Weights of a small transformer language model: 12 heads of 64 (3 for keys and values), 129M parameters.
MLP neurons of a small language model. Each row is named by its layer, matrix (gate and up: input weights) and neuron, and shows model dimensions 352-479. Each number is 128 + 32 x the weight over its row's rms, rounded and kept within 0 to 255. Numbers have three digits each. A neuron's up and down rows have the sign that makes its largest values positive.
A block is one neuron, or neurons of one layer that tend to fire together. After each block is what it responds to, as a language model described it from the Wikipedia text at the highest values.

L8.gate22:149143104134114146090086089129132139113047135170155122068111108164116073206118138105151109161147156050150126113166126083085087159130081127144124103145126138114135130076145156084122158121109151113124120066135138146148123164121161112079100112065125095181164147150099093119188093159118182068145137137159147162097128140085102172145140124170135120144152107110142108126122112150132176153115
L8.up22:139146175167110103186113103090096126139107140115135146156073108155149137087174152167132164128179106103102103083190204087106098194111159134129168196145090115091130109062157147123115125117159163135103116138116127062158092112104121128122116109143078197101159142133174114156099099098094131115121126155146102176147106144201126182213154095110146115172104124181119122073177168105162115132129
L8.gate446:111063156057147158103085133141151178086167151051109134129129163055175123117142166127159188150172137115133132094104115102101156138198139062155161125147128130095085153093103160096141080111134106175139139161136094161202161106110079167075186113076123096126089103147112095152094202102124201138114142116178097182136152162157163156106127132088168180132121095083138102127121136172086109147088
L8.up446:120155147111169113152154132140158180198118078215089169058171093167127100124127194152035104124124156081154107133121152112175153113085110128112094196113138133177118148106111090153103154097158128084140119129106113082076143153102128112174127185172093119116127139117161134129151129154126107090106092117084074129135132119141102109180105202090198148161105088155132161152112217173154129088152
L8.gate497:113095111124144134135099083142025150115097165114123103079140179141122050134123124070102152194125091141133187166124101102120074140153130169110192130067133140151169109067093150109113126120130081154142146077123185061122125152111137117102069159119149118087159105151172143103158103172073152189165095122096073168153134185168088075108100119115094056127090142132092104090105082149136149141101
L8.up497:186145159116120139126101113078123103133115155158108151104098135087131157120131124126082110118122177126134156152125076183120152145117135098129182086146120158148172148108088153157070187141160136153092172071146076126163116158117107092130098113044182111174102121102098142083145091080103177122113119093159094105165118167107133102092148080117122129217066117086130119104167160148117120156123
L8.gate650:131175109106061106138139077114118111118138087145140087065101174136130153157109210165094095162117165119135100106128104098137127161115156134135143137161124121104152131155097171119151148113121122147154151139083138087100106099150169131129106086082104107093137106124132117176097124124175120101116172137174090112115147180136077167169080146136113130145085155144079161123171141164125109051082
L8.up650:113136057130122114169051205175118125137034115065128127094129160179156150094147138145032131122089116103171127076103162055153083105109169077114165134149154070112095135113125150096163128136102096124120115180095126112103134128154198110155156136109179142112147137095106159082171120113111157150122083157133101161095121102120129087040133103154154173176085100093187129144114110128172181093102
L8.gate920:125156133078181144060079090097114181090118123120110161146164165113096139137091144153109115125181072165187127136178102122111073107094108164081154107109103109154138120149084182131150097142106151132131162130155097158087126140075133139159134174082159121151121154131146123166136155136119098118125129117104120152102143111193140103137075110120072080148120157077036113151072131123158076134125
L8.up920:122145104105175175112080115130089175153163089177119198168055099123010044164113102139144180113112127103140137128095154102144127072142078126130160108154090122189129155141139173152182102157123180138115132134173074100150203098122124166104108143129134071104093149137093063133146114152135129153151130099097168129114142163152133156069155171058191134157105121176100227079130180104194095114092
L8.gate972:145138151130126119077101116106092124129153224154126103146110118114106139115192142099144170136196160125122142097117145114145074161154086151073195114129166114105120082094131151143140126136123079172151120136124160167132101124100185142076101109100171129116139152131099168107159163166195125180138172165161157149078222132178108140122128104074125116128082107101139230114127127108155185112108
L8.up972:122118137119178162178127071148124162127126144149176153112134220114132172015143118158179116172120103197126101169137119112134121081133134147070123133166083170166114111137146088123183134195125097143181137106158110145115112153098132140090131134116106112129124101069123171160101110156187179075110117178150152150081193158092149178126035066066117091141118120162117097120054070163139136090177
L8.gate1380:196234118174086124152109125132096133144068178067139142120084212122092083157111129159123114092101126108123116039120147125085111130127137130148143183144190074115136154125105164128092184044150122133127123159121109175145129127123106158113177077079103077098162138111105109153152133120132125075138075165147100137089139093144069139167120100166176177180094155069066118105145094112096163157043
L8.up1380:119118134129114103189147143097088152104136070157093150150046095133158141087134134121061126139130150100115155098107159147190123106119128103112137119111176109086117092131102150111101099061098090131156153126141136080109163120127148101121127158123126112166136134042113185133115117153132195093099141191106148147106175144091121193109083167162113064164160111106123102103131154124161146105107
L8.gate1683:108134088115120137150062087106118129133100025150131139064171158090108102132146123080116127099172145163100098094122105072094127060159094094131096163137124088111128173128091179133180110161162119127166115138106154075140104118152100146068123117072147089113142122085165117124145139115123146132169191101156126159118112075096151161181096095130175114127093068129106156112148132237141089070124
L8.up1683:167112120114113060143092116100106163079078118073120149100151160116149158121100131153182096178136127160174115099141084124107096115138102157139174108135145092164078171109103158152165119126175114162185122113112070108192128132163100170067059109115108084107143103116131131085114137143144141110148135122145133117118136121142104138108069135104158113141099065103129084091164179135155135104164
Responds to: Words opening a predicate noun phrase that ranks or classifies the subject, such as ordinal suffixes, articles, "as the", "second", "most common".

L10.gate716:127169085172140100159119171057104093084110145121070114086115085122098063133110171138084099152124166115114112164135149161135128136174218141183149130117086146166128169135103186110085134093132121066068135105130142133188195078158107173086150177167180150161162120121100143046148140124151096101137127153188176120119122119127118122123118106085105154150094157125185114084112125134124144126102
L10.up716:136186134160149084109097215172124110169162101122084097057047113112161173113118161137075132138118168124095130231129138146164143150142096067101163105137148170106161083131147134142113145086129181134109168141088097147124141130176149097147095088077130034129196129097128149120167149119109066134153185167094081143125147168093094139096148086185116097117117165126127119110129138137101136141207
L10.gate1125:151183146091109155135112023139093086104083111146135213131132233088198176103167116108123133084154073128192120135182160104095105132158179133140161131180113154130135162118130129122089110149147079119120134157101088148133147100084070117137142110124146075148166131080095158092180157135129134113087165094113143109157172084202111151132137137143118088140088115090128101159110092161107123070122
L10.up1125:067152171155122074155162122134154150121128178144158093093115152155161082132082132037117168153101097122171124096146173199137106162162135102134176151178123093126085180132108122190125144123089116136122121123089138091166086118143126193069103133079126185073144087068075162117105149127169147102125128101139126132158121088143115127126157084122169140137117136111079183187156114137121143078108
L10.gate1589:099186134156159090086129115082152078113103143127113112117084124128111198095060144175134145094135179128158075109066107144113146113107091087119118108186134150084116095130114152121085134099114124088187112137106129164129120126123145159060162120192151141144163165092122141162132123166126111103148144126191073144112130086103168128151135087134108137187132133117115078190088176062115082091157
L10.up1589:163167108124113147156121088122135113149138145134066170048124045086171119140153142098154087130162199108104155082162132151109100160149116113185144158108151132085144116106087111163142196150127133077124127108073113077113126147081175235142128130110136112138158126150137171071167119169111123206079110113150222080152168121146147144111168132149120195095155135070103154120136100106107122088141
L10.gate1654:151168167149179121196122094114149090098111120152191170136179146124089108146122123119169122113122165125118155095155132101146086105144118070134099142149135126129146103112176161169100139166119134102132207109105129120146084153081141141172154117086114145171165118099140096172088102122127107131117105069190139157170095215131144186133106165173211149121124178178077158185127075117076141119105
L10.up1654:166153178112129158175142158132179115151193093148053196143149138151160053111085129099073084093112121161119183223133113112145154139134134095109118170098123133137162161145116117180136074153090083089092143113081143082120122167082098102159068106163103113160144078100135058083141176160153134136097144104153091145162131135103163139152074108154134188053147161154169114151079114158139128159072
Responds to: Closing == or === markers ending Wikipedia section headings, e.g. ==Artistry==, ===Business career===, with weaker hits on table-cell quotes and commas.

L10.gate529:138109118139136074120124091172076134128089127180150163129091115066121138131127123158174137125166120085105089166157118158129097124106153172039108143152153125191158144132157101166093136135125133103164171064093094076135155207091175166137121169135119106118125082109095103104164089064162083157201100183137142105169133148116164162199115139160174132076119094091106148114119125084189154088208
L10.up529:197135121136123106142112176119155141126114136123170120120189078080125127180152113189107169096128104164200147123095187124097089181125190112063126128166091117168127227149211071084109070162133138092193110121094140133148168058171119163130154114177097129063132173105137112115171197059162078169168141111114130118143128153125147114158109122108104091146096128135070107123151117095146092158106
L10.gate578:139108109171050137132176146099098101162141142134129124124120129202104112125140082084135136126133109132108066206121151162147046103115087145162147090163144170121091079158100078088096097099083185111172167159167120118139161169131103109158091100113129175129132187066116149149189137137203157109109147119069095095135127130094110151105134156131120087162116120123164150148103147071157075132120
L10.up578:177105076078109082100098088125149146119141157105126166186129154207104163132174163077096085142145169138132117187140124127176067094141161096144090142129138112171106124124125181088122092111124119102126181137146099090126163145130102080120125120086160080127117114099175134124114137097161103176146138091132114104149073144061090048105073133174144145183166064133089234139148173049142055126138
L10.gate954:204078132088130178133151169142081180162140128159146131115094095112114078154154093093162126122169122081153153170188120079137106151139151166134213142147099128133161126195141124043079114146075090120150173143140091085110080147169191135114112084098097096148098119159159140146112086111107108130123148082075133148184106126115138187115160177126073162111150100096162184118162086133115075148131
L10.up954:119131138116101134113128152094081147168182083191187119117118139148074149099135155098122123120139097136169121165067154162098136077150163146198148106143117096100049135117147153085161048155137106092151146166106173149126176187168075154133154184068076147134110128098100140116176126142115133090097129127099114127137100142116147085113141065132130083092136083123168163164096140130165149074144
L10.gate2025:131109113070131099081146123152148097143134117108089074082142133082122102114093153164095137104201073131163147131073121157129122085161174128146169113120200133138185106153145113119095133108102156102110104157166149103164083162111122191143117105139177167023112105136148118158119113179136140141134130143079077121095172095117081085138207118216048135127153132155170188147139170127166085138159
L10.up2025:137101128150140101180138143189130147124134091156087112085172144118178108067142155082145090122118109109074137226135158195148105097146135108105140137102123111144130156129075080107069103170119125079134126159111187098120162127083154185109069070177081061103140157126160127102121107142143122111114126081113111129131160129120159158168167132171134138156152144134108123119169165136115111160124
Responds to: Points in physical descriptions just before a material or colour is named, e.g. roof is in (pantile), built of iron(stone), violet-b(lue), shield with; also word-initial B/b pieces.

L10.gate890:056142108136087116178084162167139199137134136131098146104123147103124108127156059069102120172101112172153121132124132125150130165107112092146127127121153186089097109147106134115170148139197102119172143089124175073078132145085129122102129107116172044073113137145108129067185160122119174138132144154094136131098108177121206164116125139188105104200079145111128070117171116140163158111103
L10.up890:133129153100100075121154112126150151156128150134085154115135158128102149091141070087116134148119125135117130084180136125161172064103117147090160074097141137102153150097157206108142137121142100184100120079116102123083116038101118149093095155066074133060121159166084151080106092125180093141115169127115149079102106174100143141172073082133132071141152109110086110145183165128240142120135
L10.gate1649:183093111175149101177101074058125136126107148112076127121200147142109113103184128090136102140159242089150149104189142089103095084132155099142093130167099179093109170118118124137128134069130188119150172108169081131126182150134038141090147167115093129093113106121117129132124133126156090126126116133173070186124196120086124117109144117150116163200101132212120124103142106176163136137102
L10.up1649:147099092146163142065066114134204148160051086157071119089125168115175125104133073093127070129072104194135158126164145084090130080119122129138132173118108170096173158155112193097155153078140119180112125110166122109146105117122110103101144130113132109101133152100126100160136083148082127090097116117106123136155116086133143082111139126106197153129134132150096200170162141138133134101110
L10.gate1763:135137170129208094136159162159084124159095073128119127088098137168108180164128179130082132141060148114121156086142136139148117161102166101099136114153062166121141145150120124149170135113125134128152103137169075119180121085107182053139132115181080142114131117133157133113129126100098134125169134115141132058128126116182132143158109104177038113098131095133146065155127156083097088150174
L10.up1763:141157140146132100139155126155099138117132142091190147070126147103052168153143112143105089138147173119086092121212102118144113140110130124106161088137122100098174160114146193168153146155141082108043155133078129151093138134169084107124129148134110132095170128126090105093206147146136094141165122146127105119101197169155086134136128162116142072103172146113059120099194164140148134096103
L10.gate1897:133193106129116119164222118172138105096153149139122217164162170129163105123160124138135152104164171174056145108106103148107160135125130110120160127136121096109117108093151157095126179147120141144116112164131101083188136123090146160109088109136103165143154184152179110085136108146154152162124103149129156163148142144144090077168173116111140114121143109123115105112156158142134106113123
L10.up1897:113150135126147109167154140147145099139080104147108079129096194081164083119127095135124110126164125110137151118187164111169084195145149172145165137131136107119073089121134153109117153115124135153149136074143131141179137131190096136081084076159090127104081106138145086145173133129148184097133113060118116068057088091150144136059092117147126099099134086153091131134144080154105111118141
Responds to: Articles and possessives opening a predicate noun phrase after linking verbs, such as is the, became their, as a, played a.

L5.gate323:126116104117108135115117127068084174140156188144131158112146136080193113197142101158120145122117132109114109144121152133111096126107141110126150134133161137158143148161107101096121185138155161136181099149099135113161052181169131148107094126138117091172110140150111123169130155116151147056145165113125145087133092089068135125132142137192140116062164156143125176100173164127120153113106
L5.up323:096099075160135070142120097172140179199085176115168102106114144153101119122147157120097124085156138100170105126124143122129121122175158123114158082154120184088143112137166114142164105195130099168074096160147145146089133123123113064174108095071075104151114112155187168134152068134122164099113107078164085122159184199098108159108111134094144150121136097113106127150116138110198138181157
L5.gate1891:212142078110063033154135062126147102156168083144080132141167112127095131135090166102143120104159109060081098142179084098130165129079108207134144139136123112170113185174154048169151113169137100108111113158121111137146086060069146087097073179133112106070126109125136123114115140161113142188148112100169170078066068140073115137089112159155109143104121137122160137104122186140172127116173
L5.up1891:171158163143092174095160133153182186074113173108146201095183166134137137094138105116165145161110097102117105074135156059123130125130132135171185120167102076214114107117136119132153164095134144120123097129114187138090127100158109117137188142118096153087130128149135141187141096071168108111130142098119185173187130150121128091154168126168114181123121142161115065144164155128138134139135
Responds to: The final part of a location, usually the state or country after a city ("in Sandefjord, Norway", "Shawnee, Kansas", "Budapest, Hungary"), plus some phrase-closing nouns such as Life.

L5.gate109:214116159138162092080151079117183144091109107116073147150090092112163157114167078106173090080139135098118144109139081117102132116168139085153177111124131168115137130149133140113051120136142185149167115169079094155114122124127100084129132207099086100130166112142108116124123147136116122113078167148144158105150134115157129089158064174110128119058118108138118036185154081143116088201163
L5.up109:178136129161091080149174137130140109155137187109081138137128142136149163152099094152074149165110149100162091075103120129137154136156192142141150069074108099022125125172128119112078152136129146119151112117092109087112117128154155074152108123115158119114115158098099142110158184141108118141151169166107082129148141098128100142053116119122109110113116155110122155146136146115114139148071
L5.gate344:174124130135134146102090139102124108123138114127101110123129144128147100091049089102118054139141154146141178101127177178156170150134078124171120167117125078145155125152089134189167154111129140132064182121130136111146157071130130237132060139104167154144108119179185137127156138170085111182117140104167109112126164162144111141119135150113164075127114158148150158092162142152087151145105
L5.up344:147147134157111077066150135079090130129138135136086113117102130150126115188071177127131096083155163116194157105139109135130153147186158135168132159137106127161172201134114126132103205185103093214118117135128128169104108163098144170103109153201163109179137167135172157118092054147130089145109114195128086091107128179136152159109142087131141143126099161136178135050146121149151082140088
Responds to: Closing == or === markers ending Wikipedia section headings, e.g. ==Synopsis==, ===Bioinformatics===; rarely name fragments in tables or date-range dashes.

L8.gate314:190105158159175121132122114095145149137139105154143105119127097092127153177126172131165147103149133135119165138094101139173081141060172087086097168154122137147139167117114087126147100128111151141144143196062133108112168107154175099128180110152130146144109120130122124067181140090099088090157152124239146158130106089166096094131159124161153191180088179125157184150113165156113146098124
L8.up314:092093129154115204175133086093144163111083086113176097157194156121101176170065112146092124165124109168068094126092151145143097075106093104131069118174119124138105209179150124112118172076112092164148139089077099105152127063160139164097129154083175160137123130121169104155144139145089181150146112139126144139174098137053174142167142102054120110092052105090162154154130170134114115068100
L8.gate353:120177088131159138142153168123078107125159147150169151111077082136117089134143204151105117148100129056092126137111082140150152148131153160159084212137129129132061131147146191168133140146131148125137134171066119159112134144153119152085089129172107125110142128110176167143141146148102152175154119116139106100138149073161171089137086183133167154064054138097125131135100117129198108109220
L8.up353:134147091081115116092148128123144074099095152134193178160136076100139115119102071113126107116194139154130150152171127139137109121104146122114077137144120157113108154135077122135070105129200151138170136145062038140189127170121125144103119089147103161123174134091116138099097102089144139139126145164125158122140141099156143126059128148199131142130099102127146169156085147107117102104082
L8.gate689:167183140119115134104116103092129086093114151149157158133144070107068181088115145157141099095150103113190174151191105080112109067168124173151137134070154115126183162165095154105141116086119147150177136109120113117106123137119106094164123109171139090145156143122152143102115202130109126129145137139107100100115110154173133114140124109105123139141136202116067104097097118097142162116094
L8.up689:144117128123130156083133119080108193160127077170135084144130177138094171111122138102113141151135128093142076141100164102106148099133064169173117154153086154102092149082139139082098152127157083140157146192109091135174105135124180111172070113108128110142108128109155135144075153151123132180200134134083148113156131132135141127160158138123073101104164160154128133152104109135134083199128
L8.gate718:132130119125145161169106178125134124117110149113122099128135084149105070161099143133160123108102134118147144146130130129105104115106215148149126169103088051150207138166131154127186147154137162116088126114112150113086119112117172155142113120127117143154087187145150132149178093133123088192137133124150114123106118169114109117112116163193129151107098126131088141137132113073121135162123
L8.up718:145146093153136108170119139117127058228117116179152117206150131095156125109067114090196128139140122083163124108101125107040106076059124153100112113121106114145148080133137087140112077103113112096115120145161166133132148154120133180137068159151152101080181127124120109098140170108158110157134118163164180126126116142173139152105158140186138136147118075136140072202093130072173129159135
L8.gate1168:130174150146151099144065173106118125112088097130110146048138122126169055143109108111128125061112125144145073124114162127140109115120124196166178133154137170143088162117121149123115148169120177125076207111153111113053150098150142098115082133208176201063104108132152157081090120131175116166127161115173100149097124104086145092120135099166133106120162138127139126087080128158088155134137
L8.up1168:133092189101125072090054150123170120126094102088094118138086126148093144136125170141132127161170158089097118165156161126171130118103166149087139118108182142040134055163099131151180165163101170133143156151100171086118150159118115072105168163135112128114156129088105158157145091071190113196094051084123169111172111198152146106099134113193190116120123109114054188128153148150104099112111
L8.gate1172:161104149139141156126117099030159087124081115212150120086187141128100127088101110066177122113161122120097200158136112080154161197162147180124123128186076106076084109146123116119110121119158111149138164166131101137077134123083126184097098116153098148128108110159106153100133141159141138110187084119111114078129153142092149115098113140122208157085157130131148132136237154086107118081163
L8.up1172:153039123173125117161119150092122139109112087175145123064079124162114132100152106132113098097120094139133136180180109140108146182152141183150114159148133094133146188136127143163084139118171064075093160139128135089163135085143109088077090101115156134172130141091143198175112119157154117108114131148148116086101137153121100140117074082222153167165200115107125146157191133087143143134105
L8.gate1260:162142161191103189153080152193145111092127187080166109092089168170106123141182076063048135063140157114099168141197103080121134119125186086116159125118136135121159176104200106172086173130070155132150138073157137099100126118147171117134122139153148103117139170148179131075175120148119093155172112104166165078134141120155113115133153168161074118125114181148142190132168131127152102122103
L8.up1260:200160121156114196123118106139158138179125162146174167139099140184092109088164096113134160043125144110122088098133152114143121090165170125154109118146175122127127182148108122197079128148108154140101133105142101124136135104123141138095087224106135104139205130144209181109150154105139147150138077094166100168136144151151136105110069153151115135121155138163109159130118141144101097126157
L8.gate2045:080169132138154130123109127129118161139110112114117145121132122145073151159138112193162106186193136104121169056158145113190087144152183089147130119111128119082143114122119137096143156095058075144131113115135165127151143163116089179124106127087110104125163093168109145134154121143106159136119167113127105123141159101144118148161086108137118173174089127104168068061059134092153135118079
L8.up2045:115101120140159085114114158147054071092073177096078101092104171137183101103124127155133116114120072121120117100075142104140090164168151178085109149142183164121129144146142107163089131164140137065121144147103106151148125121125107096119120140120125155144140142136123089148184132129123103155149137146090176138070151106072123102101102105157150124155075142112159145079132143064141114126088
Responds to: Wiki markup marking section headings, mainly the opening == after a blank line and the closing == or ===; also table separator rows and some opening parentheses.

L5.gate678:135122102207113098066094109094159153105110155124161178086150138101112078118131117115096119195073143200175144155085164089102161080132109097202148126120081174108092158074108123123104116087134136155182102085136155076108102147128096191091138130122167176156127104119091091117154163104149141123041090136100138101123171110143128154122111091140135126141106136181151111169180105138127100124109
L5.up678:133103115126111137109147091072127144112155114179109138121137121113097171099100079145070132140112137104131098154150189172174180138142172142138126068186156166187130141161085116187166133141102139118173131146080148104182145096127151157153139211096138141133149137117140136111083128110168078157149172103152120081140103174096120161093111118134195154179127150111100044111126148148117067082134
L5.gate1726:129152129086084105141105115143062112129121135110141087129153169144128123142090086157126146135115140112135155068101098188118114137066073160177073124123150159147221135165120155156121072131148120191157130111078130078091191075108153088141109139103161167110067102116144082086126162100152136108153141099134112119111180130110100176123188176116156104129113151172086145085147144122101090131087
L5.up1726:147119019175162142143099167145161106159089141179132098141174185175210088121165144105084107116159055190207115140154107115159122073082097150134102167106106094177043141162142126090182123153130140128179121157118126132167061122106106118117150186128135122143115134132101147180128134138173113080166113117107103133138095118132084190124122083138131122161178112117111065177130082140107094131138
Responds to: Ordinal and superlative words after "the" or a possessive that single something out, such as first, only, most important, last, third.